{"head_dim": 64, "hidden_act": "swiglu", "bias": "qkv", "init_std_down": 0.00311, "optimizer": "muon_variant", "learning_rate": 0.00707, "final_lr_fraction": 0.0, "batch_tokens": [32768, 65536, 98304], "train_tokens": 559700000, "max_steps": 8604}
MLP neurons of a small language model. Each row is named by its layer, matrix (gate and up: input weights; down: output weights) and neuron, and shows model dimensions 0-169. Each number is 500 + 40 x the weight over its row's rms, rounded and kept within 0 to 999. Numbers have three digits each. A neuron's up and down rows have the sign that makes its largest values positive.
Before each neuron's rows is what it responds to, as a language model described it from the Wikipedia text at the highest values.

Table separator dashes
L6.gate71:513504468537407440562537445488488475516583508575524544484523476526546485487557556533486564464453507528526568493532502581426532513476502520572475543526502473567451510481425563456480491480515434513468515505485445378497591450483557490481462534469519526524548451491572547538469489531481455467542514532516490497462487435487510533438485508534490463402499517550510570521468543537511516526511516538468430502476500490482532490568401506415441525513556503472535524453575414463528524522471499537572554550560483522421425451
L6.up71:434477450422501513449502529527474523490497538494440573522528545459410539524495465543561507483511423467504532519560472449429464548514518536407498488573568510490556549518551490537545534463456553529520439557546547530443395516515452488464470529540495480543499571490506499472516455474509488548446530465499506526525512523591480546507546450492540570519551486488536458543514489507513532471417494515537509498524533501468490559458509495461480588476498510453471496496442578543474455531464550468471461501458467485496504543
L6.down71:436501492508468469503503459494490498549516468549549578497488572512445455503514487539457569499453489514512502486511558550451511467445538543519525543503524440487497528479529470489534510458523539576464501499446504479561474440526511510498456498571476521500512522477565559461527491583544524499506542538502494503469488501462518545503465516572496535437519508501506515445462507497521407492552518477440463535503531467501454446517549494479478446437426482389444608529513466470502514411558465460487446487581464482541546437

Office-holding and service words
L4.gate1168:494482457397520524524490422458550510531439530574487449473546555409538529488459464474538493467464590525452518466558466545532499502494591496471456487488594518436557487480556553517485414478496469511527480478544551479532548492474504449570482480512490532452535485471526495472519508578461507546507502489434491447481459501523490519458544504464459440549446489464508476528490489510442434470443511470473513458521475489554532520561519567484520468432465347602484530469442506550532487435473540541518445530462535522517495492
L4.up1168:485558584491563486471534482460567547498477551509498471517542481569491525537453513480523488583514487526533552456472496502512520471475498529558473516485506476531542486519471578484430547543476490548544548478523551417521454512510502437573472611511451522526538472471520540508511510470548505403555528546461464485446496495562454461505507486512514487455384537435454442466490547508464386495529507507517442461571512576572497560520432503515463517500558425548486537482468500492513567481542510507549497466478455539563488449
L4.down1168:467503518497456507481431499496476439498512455528478480539587493413493527563511521434467533566525510536504526434477463564481481495480554532509448551549564576603507524500488548528555518522476496494568474456509559581476501485488482529484538569454453419453430516455483521543458475488436483485454482519518518495543458534499489546574509466441490512485452503440539510505507467560489525538527488492550486459535447497443451563524508536483533487481525553462572510516424537494565529520566458527418518479508529524486513512

Clause-break punctuation
L6.gate310:537518489444510505531532534498471483421500410443576504489467513530463474498470526462466356482488494539559490563505461469500506565519529482525596474517556549477542514511509503507482464536568509441449500525501439468513492543506496484512498532463467454518543502483468528510536527509509510432505551550520511521506638430596430484495488490490586467469494469489478560465500453576533519426537454545555560511472466530441495495494409575528532446471495494504498397497505511474468431570522467503590589400512545496509477442
L6.up310:443465526496563452559503489572487480536534458520525513485449486512506450500512480504474472512505549504584546481537534467480454542455516495512537465481587386455513485511587491524491523542523432506461550531511501465535494507467548540451455544493479370492523489482420494524494531476510540512474543479497558516461500461439448516473457522563508506553472445588492483433492465519535499485528455507468448481547537567506533440543425537481509515499498518534545415462498480412421451551454493470588510445433462529499500479
L6.down310:511488510455414448448516439445451528553517505545520478535541495516489492531447574471490539491487496462511446516492547466543509582496494539461528554463494500437454502481482512486469492528537551499468528511526534473440475474482504483508451577468453379550433414469497442510454546504526439539422456542469534493584559515448480498517468494493533604518482500563450517529533548525567546494467544463554497485426470532523478559449531644525517412415525522534522468551621482471587506551516500529514536479480560483543514485

Year number tokens
L3.gate843:464514523451480461516458469539490474454538470500551483483519485494554527532511500541583473483494505453591478525528535520496524448536501573462534557531509500519563441555501559529462530498409539510500525481522463591509544513465465584479480489497514503501484483516482510507549533483519542567538564468600449496544459499520511558488477507534487523531460556493472419540481475487459505471582530445515575512490486510508486546503527451491566547454447534517519528450461520496514469498525515498534476528533461485538477459
L3.up843:517437472512451474540462555452567498577498539513525381490592460459497477532436552457545529510498493471570453450411482499620518428473509511484505476521516522481493466473508445472495549525444446491513483548505530522507548533561521579490519520485537493433516500544519428583470525516495580501534556565450509538488468499548529469531448495557562537585518459477471509525447517501486456509527497508462452579520437422507480475589491437539591459464486502461493492499536487504523461464534540529521450504490435351563485492
L3.down843:567470501492473496531465453484515427532469545542486483502511514451467477538483475447467480524543470465495409531578513556549565470496500493482470470496519548477473526525538493572485539538490492509513489514567535572538518565455456479451450561439490495537509482508534467446462508601505490504482480475434465493499560491477510504527523498524506589447480552490447434570526465462463454542536548436470526533446511519466548530457521513464534527533452509499481510520509444569494514483516494552483450547479507438458470492

Word fragments, quote ellipses
L4.gate592:554510445466420544475503474513541494512484485528515511499557553561532530492456469507536493488515538511463468526488523570470463474539561436490519543550518431539446457482508588533463504515533494515509526561547483455502505536493523526508488447542557530480476481519486521516469500553550457495513485493522480511559495494531432471575508481548509521521512425478469514481513510487521399473509515484528664481442540478585497573473476465514542567467546554490534514450507504456431462434456477488490486519505533510433475381
L4.up592:621485525456453509522495471542426465488504503473589468511471614504511541456528500472522516495467516443578512526495504563472535484462533469474518528546486481499517471520463484500467489537517459536501496424548465477553471608471477467487456516512484496541529488504487490457438480521472448547451498431459505484549526487500453431536450523473519471480472511511409511473543460475508532424550510509572513549477469487454511477544528548479511533472519527525496509500573500408544545509466540480527513538509517472538474483
L4.down592:570550577468540517485541468514481520535545542510498515437579524464490464477584534525557509537541416483473536478520485544503497447555561540491493461427564563443500379477506460550456493547514529492441469547553524521483475521567513449603443520452460518471499508507453503449487508518453502499536474521435478491534500515509525472520536464433481496451474494453476450473519509476550498494549502524454540500468475474513499449525503554519443466518452502552459495464483508495515498516533468478439458539537515480531480518

Prepositions after participles
L4.gate882:471453523522436499516493482513480511450540554449627427502564443563539554529461484463411544508511514520568483457453501532477540511472473468491503486556531571530417455476486475476467467494536488498564537476530506487454590512497503567402464489527432549567507473492519406515477540473502386515610495478508517394449526521484498490465436556538475535506494459456468506529397497496557514481427431545421449466521471526488474526516445499542554502522576488475579326482534477573483496494413534474466488558483517470605526525
L4.up882:401495509528487503534530472522476514490417510374537486488554509478458491458478453465448500449509472560441529486542476579468571447531497450409477454409550514487473557526403558457506509570549469545513523480537480558454425520581639525470483475541474476478541536511487434511451507439490574495526495421500486450497446467432486526475438478463481463409526496453507528528567362511504493506521535452441477505506474505483496517490500541530494492435475503462544440440586471517507429525503522528459471463431451432537480516
L4.down882:476486582486505545513546480559491482511531508476514480475506555587499485473541559423511427573512499583502596492581495461502457525469471526455507490499552563507461453493580495504502516456508465496530553492512517516524513487495543459448522484492486550527556476453465523523427481551506472461439482432495508488514527433561509459463481415515517525455469454530507502517467446501482433534474565552534501492482545535501502478564497437411514564542536511507507506466480508545528432499500518539516489488506498521523433438

Mid-word subword fragments
L6.gate647:407578480501453504560461461452523523507554471422499495550537525568546490500516451455574507481467483515494546556492496448490487546494494507554461455463434582434489532513452528519507547480509520427485528566531488567526550474523539593503458538458587450475482524489556515528512513504518481470498575484539450508529496539505497492506490506509507462489483432509571498535530496451515493417521493555504519477501473429521459540518478529489481443447474528531543517481499450496488478554531515604516613509485486502466463507
L6.up647:440501529579549531530454494499568473562518499480435521485528449538555489546507488564539541584474434487520467485458435474537518497445491558496488560540527516609513459536547534500571543481422511527448471452525491522502504471521461584444479536461452466575478400490524530498509503437491509538452517519493501481431490575444474451557564482456483508483443506525498527443496495553490439501543499530504639432480551509557486532500474549486462507465525473491461459460467500498549480452529440521483529518522473463486499442
L6.down647:501399507500455532523489481511502462490478462504510528504561511514589508428549541422504542427500485460527509458535470454497447521466515536518479517473472518537472432436498456488538508510482493437473563443475439517486525492531504506486539477525505518447439546529574507571468506475412464461522538527467426463585457566544537473506494496568527434519496478491548504452456494575513513480530565526548527473457522432484448558490514525491523482560572478554516452486515496447553427517565425422455561456561490514518503426

Wiki markup line starts
L6.gate286:507426520449465515516557493533608495529508486515572508502483519500517517455476489519516509570460566473453537392473566525429530476522471526510479483508470479434472446477507529413459565535473483464517420454534545516492487496497466573470466531469561464479485506520477434486486483456421529424441515492473506500521492508500506451519451554490461519531542468567496473495545507500463525532479505479475491465518503448507457520471502507558551533515517465502458477479557530513555504566398534545476538464496463543438558452
L6.up286:461444529499510504530532431490518448534491472515517503508550556479470465521541502444515520499508521537449436477486513531596466495531487553514515518538517541524457546496435528452452487557492490532588496523506471470523505562363510552472481516440499391448506601556512435491509476469494583499505509482458466515490512565459465507511491483511477507501483397539532489411619526509490482479501505502485513539545467508447500493502486534481530458482565484448473533503454449469527548477408534565506528615466506523458508534
L6.down286:448501545502495479438523532509491495491515532493589560487512488515479467499482568528509546507458472484426466409442455487404549485566448494478416518506495571485530516563504540476510482476533417532511458532537464539492529558465504538490449501458534558545504472551498490525539490497498485451445464499459454451577543521566535457561498459520504508557478452509584497470496514529465526491488495514437471495421539399523456467453511476502505490644435474512513480451471510525590582522477496508533534496513495471398476563

Table separator dashes
L3.gate191:535476525522581464478477521491445550502517484543470501469491439470435493543503487461452475483502487587461455434486480442558493526445475490467474576514492527525587472504495541485440485455543452523523463455450541578534485485544478519571517476538492474566478515488447548503507556405553410541580516464522483534575474398458509598486533470554445442486486492511526543490446415519450526479438505432479439538442544572507478463473448534491514540472438557493443595566483478459490488518541473470449496478481493496527530519
L3.up191:544491521497504532501431497503485451492520496420520495508490482484545492457574462487422427501478526537511490507523554509504511523558503527446517486574493498502456533541483459541491495456486568524526431501518503535493500459493453485498472414540433524438482515475501481528501483467462528487472485487513545479577520473454511490506512573439559489479510504517554561476530482548465421516530504477551509499575421492500484493446490541517523453453512463465466554509440535503490407474415477503490521473475523467535532546
L3.down191:489466484498569529494485434482468508501566488498550497517512471566535454503525570507489514497534566443518543457526463438519510553445464532487482516495518523478525592525375498466541494404541493522484493460503468505432588438500558475537519477476438510547562451530525512454512504565471479468468562477511492482529487515526490529456550530507556513499553522436488521503506517507409529493504539494461542544422468583564528497488456450504469486499467542489464544483546495534594494438467491552520433553531532500517462431

Start verbs and word fragments
L4.gate489:470547463500391538495487550533503581509526529602503513520528456594511508473468444525474478548546452527569489556553501480451474467514482605476426497545479492511496469494543523564461504408532482506475510480501560442442499504547426562493547504615500531538536536461547498487508498458556460495567526539477504497467543495520425482562552498528461564469444536515534496501389538452526409510478472399452585469489476475507534578496524544555535448506490480517528447455541443506547423514456513541475550537469481533520463481
L4.up489:564471534529476522515488548554499525480498503519533518555443558508502471461489428494540557543512497596515476511501559528554519510590527518610554510464449483452411508514534524564447525485529499566544514494572488522502538567558526446501474558525506505547484470450492550510544433424510529491533518497512485428494567511473533468577474539473522501555527482576508512464478561465520429491487440495464520449491550430570494496444518474480449447536511487491463482422513460481459526470541450562459394509462475549521461439
L4.down489:482512515525502501499520472491477480537527452518539469502572489529526492539398565536440529484421485473528468561451455570512471442496512526537447515437534473495467507475485482572459519480483468458407490475536540485496520525487509448481499474493549458514425551544493501524506446477491507531555540557465463497486483480496542487520495546458548498486497502490562469526521529520412570469531485512532533523546487502399506511550504564487404482510483502468461499560539470528440491508521493491501514546510573533454569548

Biographical predicate verbs
L6.gate281:537526556476501520453438450407523542517506421502534443521552481433486548523484497468461481501559545482520554511550491520458435527546597534497536458416541487403461514526492479504484492404493538562484489437514471517497516487516567483559493478521496475523460498458519484485491538518458486526554506564520493548557420508535561489488512559527469505506526463504467522511450510475518522417510543511467536526438476524530466507495451442508463509510513520496516558454467542501480515488497526563586469582487491464497472491
L6.up281:505506485471535633499444448499516503508497495486413464414600522542525515494455459518514529512480472540462471528465540516484530551498487529474421526511547517417541485456506626479529502471450527466489442508489523511512473522480472496513464536478476514534483436484520387402478498465498512520483495427496490455432572527445453520451530498461483496452413458545519534582484473536542482428470518489549496532552555567517490539466506493438551511470549536562506512517485496490617427469473473498494499545553500587507495495
L6.down281:448567512526524565526550507489567478399503523485522456454480477410488555464498470492503531508564497501527503454524482421525572505478577556533492487509588552474526515486454462509445494503432509394504497494430477541510554509498569586482491467552490473527495454435438490465513528519517553532528518426502538537539450577535485449587450522497538548537502521515583458509425507506422531480498487473485551481544476506497491417461613512507537603474537413525509516515541468485521497423511440510549501486509514523506471498

Mid-word name fragments
L3.gate799:583495578567479428495503450468431497546482444447568443447432539600457536525441485490488560496600494516515513486524523555577522552549553529542572447517509586429484500512463520502519516523521523528548506449487500429458511535517503538463466464504421564478537545506596509542488522488564518476512528551479515491511489459503434463512476477515516557474478486442480537473495489482551460514502562434486469479492557526555464494541506575488582585401488502476496517521534554492459512522428505453485543525525516483460506462
L3.up799:449399553516538451528519532497433530510471527521490411444457553549432507516532492525435551505541496467533444532521439540480480519507552512486528396517482445484502491521545553465517470492512506582534524476524547494466508546555496526465536523444454567509478509500569506438507515441531519562464566491502509545504473487505472468498438535462534505520502484502539541504512496449450506474567552481510453517468470524422414442489554520460501630438506484563562500503508470528532537503499516489468462535449548527474484449
L3.down799:485554424540506526496461510550498493503492547494510544471483566486460442467465401451458545561495492486490473514487522532461421547442577540436470446525610553534476498474537497561468439445439497488505569474506570500478476564547514490578552506469534509502531480544471524504533418537517451526450606419460471449488466532511507486514516426538537471512480459485476439562512518442568516465532549513559559484492553487472505526495492409562504530549543513452454529466595542463513496438462494478532484518503528541447496459

Before team/organization names
L3.gate56:510562540534539506468466529523532497444485497557486493564496480460458582428479502540548485520487469539518548462500488467531504516528603488469514454489493433442562480526461514521507529511479479441482513475447481562496523513507439508557533445447466537522480520486518437490546501540519559479424420556495533462524527450478527430463494406485483517522502583548478483491545534460436462513465456501428435443515624503561469455528552561471475507543628501524490512490487414535543492431507446445448450576465534543577514548
L3.up56:465446506435463508548555498513541524478501492468501442501526520455517552459497485546566505501519482463433555488487440457457488493463567497444552433496457477478489475547498449508459466471478493560445546474511461469512490567506435494493494449488493525545551481425441457538448510482462577560437532486443514495506537520573481514508536438514502554511485428534534465455500477459478519489481564485512536424523475473488494475455475561454500486522525498554513559611508456498611548473487511434434505559469528558545470498
L3.down56:455467544525634521504452542519540490519502463573519507540575460435459527471539511475473532518437521466529555477490502463530554495495461562460538490432553479487520525484515449495468482470500474457518509502538522514534480517451491531558566567474508425508455501548532497492498547485489484531488541542501460503437550551482522497513509455466502504526485509466448547529440478542535501469441525546466467469444511438572503507506447483504483488470517502586488456548564488540525496441524514464516488504466542627572512518

Onset and gradual change
L3.gate537:446451545467436448559515553620485508434462391517577546536534552515500458498495576451479512523448528484487512569582457537554490418515491576513486515484459502503493550490521497523515539462469520503457498510562559462466483448508499503558558513490555484507511545518476559437500446532478489549490435516514473448534483541464536495479558538523481476513495438493482540522508510494448473535557574462469488445506555488495555453490520511548508475502439513511428544505483573479423516491530425490493492475506476528509482520
L3.up537:481471503523483497511498499622544468500451471564514459484497464482488460565477511532476460593453425528485489486564490511497500458528498488533449506532495517506547521491507512542590514479490474479492495570558464573495493486507517488468490538471514500517513458528502551465483495516449379574572517479528408480509586485567532558507543537526553520507516488452484495522473462471437502524527548401499519496503571481506490539549514480541450376494453515460462500519438520472508563439478466562498424486515494476511502523
L3.down537:442477511586547407458520458486449547490416582519486576521503508438436520479503528456451480571527467458520535588472510533557417500512491519588504547476507469489506481504548390508433531467520473496450471512442458457491530498552484442505518400542540616538457481523506448519538546477414523536505552402557475520558439507542538493423514612475572503524464405506560514467496488520489513494490524509495480477452488476529527474472545518552481452549449602530491481522529520475508429496426496513513519510479471525474460521

Mid-word subword fragments
L4.gate310:454464490488430530470480457554550529529488515471493538483537465466560504464527485484474469516452505481507468486594529457526404549478500503509463546465569545577496533567516460511568474524519542435511501620447526424464543428506506542446456525409548468529500519507530490513525446544536528528477491461490527573498494544555476495504519550528543481449484514486548451556551486533522438508481522486424516445522523553497542515516540450519543493443508460483541503496513421480469462473530468472497449505477546500460402583
L4.up310:509571479520515519508466479528451525476500518473410525517498426429447493509493502512543624511434484468535507451547477488485521558546570474450528539482499470464525519567403461528496534460468481445504450498489453480488553427556545514500468521478508472512530543547479502502613444512453456507487492518530564450486440508461496432482520462492539506444597461531580534518490557479525554551501537514444435476524481556524530522547555490508528474492567520538562432486459531520540507485571519512536531501455485430502442516
L4.down310:478508485526495496552488496545492456478420514514533543442508489546501460511532489538488489449525487437515435473513469472530484475472543522519421479497507493477533460462560466585512516534454512506515491496496527487507515486591598537538472553548444518478428460487524463465490473412512483494539510483447512482412504527554461474508457590448473453550587501517626499515534607577494494443520498528485509461515507459531556515507435518481509484461406507465588547402537518423484547574568515435525436467580518456565513497

Event-occurrence predicates
L6.gate934:456472503532550467497489464488558493527520509519531512495500488469504500479458501455521457520525528458560498581511452491520536455509499490483561536489508458496494463499556530449531517513514471552503472418522466387513481481536522479443552456559511527516491469475466492573489460474492382451544493503492487382422519512508502512435533540451497488497455466509456559479462466479472502570560504559513463480495455506539555533459493525582492442477482529579406493482423540483545541547532463482553472472549484537493557513
L6.up934:511561499511495492548493463486563519486491428515452466396493498531534558510549554522491521494457494502534466486535501511520437437518465531504459518514503472510488473453492544536507494409483520519536552518518569481521511492496518468499540504525516467508446488523509513580532469445507493472504465520480460505530480498455485512503560557481580494430499492480504543452466532496557504514413553489503507524484486478428510539516496527520488452521546508502459616488496470472504474483527433490491473545492435491476538515
L6.down934:446569481492430439447454522558466499472502425512473519604570511532405495482428538498565470547405430551559484461482440539513585491472551518496546521543484453497436566485544488455515549501578520513459507430523501521473501455575552534495532492483472483481511501512425546540507458467465447529472525536492471543540438474521527506491510485436479459479489514550495492414413519455489488506576496512547428577523465468503532490486414500568459468454547469609563498480534518531569524517438544463454510528481506516536533522

Wiki heading equals signs
L4.gate51:509497486479580538456462475455518461474533482476487540564391461543439579476493410540423530502493562501471475450492480550430547589507554542518480484489511511524545460444581564495530471466476489648513561482498561489540440519434486515429484527470506542480544452537452481502484534527519474438503550487452523491550503501544513475552530548489482516496500483526519560473440494529522427448476520505508493432556444509557514474433489508464556470548462569486485448523541467461479508540510533498518395459369469519525489477
L4.up51:484529476540486424507467465527504534524542497499460491496546498468473543484492502433446500494505489520431531527503542540510438517491515486516465509532567551553528484494521447459463477557546526574542531461500505515609488447428532488525497556508514470525565525480533499607528520506510526522481543536518478494552506514553475521529475503599529518464490517526487546477527465515568448481487575489477565424480474500528476576472488482546554519526456474489517522575510471548526531510506494424504518505485520504516433586
L4.down51:493494466460545482498494500484464498456520487467502509520439478533492501551487493468469541467518529496508538481499569525483530536575502453567484551503562534416499556496459459473560511505571592508529488449574516512495516525435481527438457474509508545552606423615535497510483527543474481515466459468541562494569560510491504533371457503558596501529565471475539459550557512489540579547541430480453557468469544401458482526443470463577498527495528399507492506501577459521531545592509529574512536444459561562433413514

Mid-word completion pieces
L3.gate1114:480486512491504449544510497479542512410515563469503502627487471515455472548464444438489459428435530494549492503529519501486459481413451533488477493479521538559452434561487440510478584479598572431444421635475505469470537356537467530524503461462515498551610550524484540522534487439553446534509504538447547480418458544511469487509486505452488555527488509475536543523562508458561451470450545515454470468514466537491479490558514514475489513512478485503501442441492450476509492545545499491449501557525478478530470524
L3.up1114:426594494510493495471523501573533522441494519488445451472481493509509523537554495414469567492481467462606502518488468435446443509459536419452527565480455544592455478490531492545504517444534538462496452510442480510488463513520501536496481577418446512536501509516492494516541427521524470476435479520500496455462495516492495451470545523561495533561411535473524538508528594584568449475495578581484504478536515555527470495532492473513501516516527476466413454538460510440529486601441539467436435561484447448465532501
L3.down1114:486538485466581419402493475458536450513527508516491535461490549467518493550521420575509539507543532411486524442524492485538524457529523555553485559482509476526496502522546472452577457534515503525528469409578480486534524458527526427470483565475498614485521507505470491487487485528486471502513517485507516448464463544489452447561496489509520393543522595446508501605581544504526546556509462544540457471540498487470533505550521482493563478486494483523502480488459531451452555545536560505612506463529535503488437485

Name fragments, hyphens, time spans
L4.gate940:532507584510406514478482468489463433530551492484470501545498534537590412496461422487493411566496484482596523521438548576547565497544568488493506452514524597446475592580456527498517536454460444483472481439486507554427454528482470563557493566561494512489476483479453480506507565472492462488486459467453542521500489460491465519492507428436534498545443528500462531547459485529452496566498538516463511453502504533468482525453469444585481468578459469517518588427464497472405534525478490502564518464497514434562543500
L4.up940:551489559545493530494554450457452424531553535462496573502596466486492520544449482477538493522516451461557534457483514486502572585478486502422482523563475448485465460526526553535456520467494485489497473547524494524517485464548480528428532481576541509436599481518450492515468508498488502496502453509480539552493479510474537470602486484536451478477469514547568478475486479522509490433476560474409522532578511501418512516420377422594530493511496531485531504523501529518489526481485563461559466494541488478527417480
L4.down940:505531476535546526472509534485397464549467517482509528498419496457512429554470369531512512526520602422477558504570478541455519530543505499469478455489494457543483511514406527480498510521502427471537503566565468437521506518550484480437499517407554589554546483492495493449538550523476475529468474495491446510471507479539464534534520485499457496549491481518509472436546432475484491517528512464476576610527479513480560443518524472526492624529507497535528497546464459464508484483509550501507498445486498502494512499

Wiki heading equals signs
L3.gate5:469467443453482476503508495582558562534511514484442540488484459509497546503522494509518510492514542469495488494492462523477554504512491492503455519500420511545481524445504542466492483452573569538542494547491544522487476502482500566492553527424521532500539533494431518495463460432431590509465515479505500529568560436486496558460507483509475530475485504550497513494534431567531486531493445511533512443491535530488423497579550542519516525436535494508472521487470495563580545493547439496462531501474475504467400520
L3.up5:520415509496479457506573524570523562490480525472440469540412492506505524547511534534510508513510530424476436473449524547463533497556510520508465540541470509520506499469474509501480525445560524529536524544494469497479474503485521527485559513442503484499516564521422462469446463451444543564456589466492477477543518485504479541472509411505439525477498528537463502547426452496519444521494453545634501446506506524476411487524578536542514468500537510475511491529540521507501515512563426484475539521521534579449463501
L3.down5:454467501507580453528511464492483508493527471513543444442487467516502500523470540541488565476527543460530474496468544494509498455564461474542505546546434520521532493393455522489474564438519511491516486505527491510546519574484511577428478497484502444554534480508380472571506500514404537521487557472521486484463500554488468500454511456491468483449563485530421517529527435549525509526576475546508463450503521474566466509486539517516487477494510538485500492483485503469501482507534444526456554475488513500538207494

Sports and career descriptors
L4.gate354:518447538512468429532425509485523480485458544443509541460443541526471515500472508625515485556480503568554478471468454516535522549467541515489522525549488514464430492532487500554474504486475504584498466526486469502547490454435506509503542525488513467563557460506497492527456526490463496509478572454475564516485512486552519491472551566502442449581500497581524474494556413520423559486468514517534549558522495483597507566529489561511507443497477450501429505505519520467516535537520494456534508384461517455547547509
L4.up354:451477533513464541472526507482479496537479513572543510531523443478542475583464493515513425583527484446538479458463532436422477498510593460481527519550439470527500488469509534485490497563444513474520489496448520558468453580503576479491535512442453542490499528491452506488568468476554545551430452498472478495479480535429551531476488498484455511545449566555516492489537461494463479556502501490506435523456461534511523525505571436525505476465455512534478522523525479534395471453482491476557497447537508524549509492
L4.down354:555468455411526511430530495612502496524491489433478497503482409520465520525511461454509501502458547566525549497551488474517539389528484496451444427428471518533541593501513439483528503504496456443562469500545450500532488532478398459510539530563440481515483552572524559488538520513408510489545469479554452506557535465425516482481489525522524497571486517456503537508516497476496516471456527475508502531466553555546570472510496492459458516545503449469538416510528539486472450497426443473454529553455535450466466516